Weights of a small transformer language model: tied embeddings.
MLP neurons of a small language model. Each row is named by its layer, matrix (down: output weights) and neuron, and shows model dimensions 32-223. Each number is 500 + 40 x the weight over its row's rms, rounded and kept within 0 to 999. Numbers have three digits each.
After each neuron's rows, "raises" lists the tokens whose logits its output raises most directly, leaving later layers aside.

L2.down858:469489449502490491537518501434423536556567540480512492430523450489444485512449566511481543559517550457499567465474562555476495470500508448473406489484564437519511516498518459529462510516505478478546582468483420468537467552518476521436534395538517433500499508536487507487411480442511563472451462484511476514502505448487502435480445557506529475458510452399478548534604443508595512530503580461465509478475420511502465502551489469437524461501564512517490520587505533514452526552496472488531526505485532408533528444413550484523523506514509541580496517511491536516516440549499422505
raises: "nd", "cing", "nt", "de", "gn"

L2.down1131:488438482557580423522485516488505478532485538452449509601500522433499473526511508421467503500514445527510479487427481529536523495522471532477525402560505577516458493510511534484546482495552487493565442487501418535512564500538534404522527506527536506523435516549464524541436445522546491554411457450448478479516469491553554440451553467528497437462490510469508539512537481542539532477522485537440543514434480423517549578466575559514541525471498535555512555457391449427570566554496486511479489495505555478604540433465469415506498536505552470495464497547533475512472477514531518503
raises: "ty", "hy", "tic", "grad", "sis"

L7.down1029:476475514440431541490448453534558490464474529566495478549552440525533456444531461469490508465548393469514499569588531476500450518482491478449574430489490494479460448497547448490518478516473515478584550472492505541465497519478506490471541505563481458464401469562506465471528448459417481466540472545484549542461430518524416465481496530516522554585511478511522510461557507484514517532504534507529537493558515477513546534558446468483439575415482552532508452542467505456508505559475498476491494497560504524512486503443548493481492498456464520456500426487485529590492496567468503577
raises: "s", "ines", "st", "ies", "sc"

L3.down875:537444538504492418515518509511472454509507454524486417520580494550557512477552481427510499491513506547546548533517542452450415471400486430557526490483518569481529354464505540485496541541522469451520488550513478442582398490466563453472538569479523442545521484572551442514508545508423522520546492580553508543493501469502457537503553491490521443509500527552522534438536470494523478487431546508522536514549495515558491491466556487495505466476520563465509542503521525407495510478581418519492543466493521483473544397465551447507547484406517478468558495458531514446455558477495514499
raises: "field", "land", "town", "hill", "he"

L7.down1196:460440458474521512443489474509538555472498514493493454533528520545524555505493501497466478547576573518481537441509526482552543482477456500494427530468514478460462526539495522556546557500512513497461519458553482472553506477587468532562475445496497497507537386447497547472504491485499485473473499618512502541538480479542432513476436529467472523508551479459528448556548503567420554449494551482538497475442513495444458507521523470476456512510460413542478574585484475478514479572444520504443469492487470519471446521502506457557471497475506438505443494451504537543481444531504564532
raises: "asi", "ath", "ars", "as", "arn"

L2.down906:428484459473507434481481500535473520507546500499544443437490495512542440471443493487484446471542451444547475529414462521452572522455577516442521448484627555399500488461527411491449487515503597424536463521496506516553537416522487495533443545496577486463463531499480504515465508464470483503483454536438490437483489390462535494494527508424515480499461530474426491532540450488584522521534475487507486469528469469563516433547568470529469470433524509513516525469468554513474542608514545480491523523535494482558490466454476520578514553545480525506497558493479527514555457477555541470
raises: "=", " |", " about", "|", ":"

L2.down591:521545464541491542493449492558523591541539524463507524495516507431451458516480509481524415524506559497473498466425509533446430492461501526447533479507550519472444565541481514522496441439514469504512443512502453518445550455460526542504540518511476552551519462486557525536494524576495479556401487472511490497531507444478559504509540465429488419443536486483541542488570518523491488484548547452570545519449463531532539548490503515537502446451449557477527520495475472440469521540465500509433588524596454480527452463459553504514552503472545516491455429507446472501445443510527517516
raises: "ge", "ged", "ges", "g", "min"

L7.down1230:470483509483475505533501483467484459419374480479463511513464496551522559491449497459458531520610508477420545528482529520537600539500455495476420427560528561496574553497514511539504446481453494513521517476579545490541492425542523526496512518530453544457582554450534511490483488586547511464509446504486558517504549496542447496436544463491505490486504458538542508378529591579479494524466524461484449495519497463476517518456480458409524467495527482478521518507500496563526558463478505558557464522498452473532588441444539535512476462533511550506482520556539555501524488465443474514
raises: "03", "07", "04", "06", "01"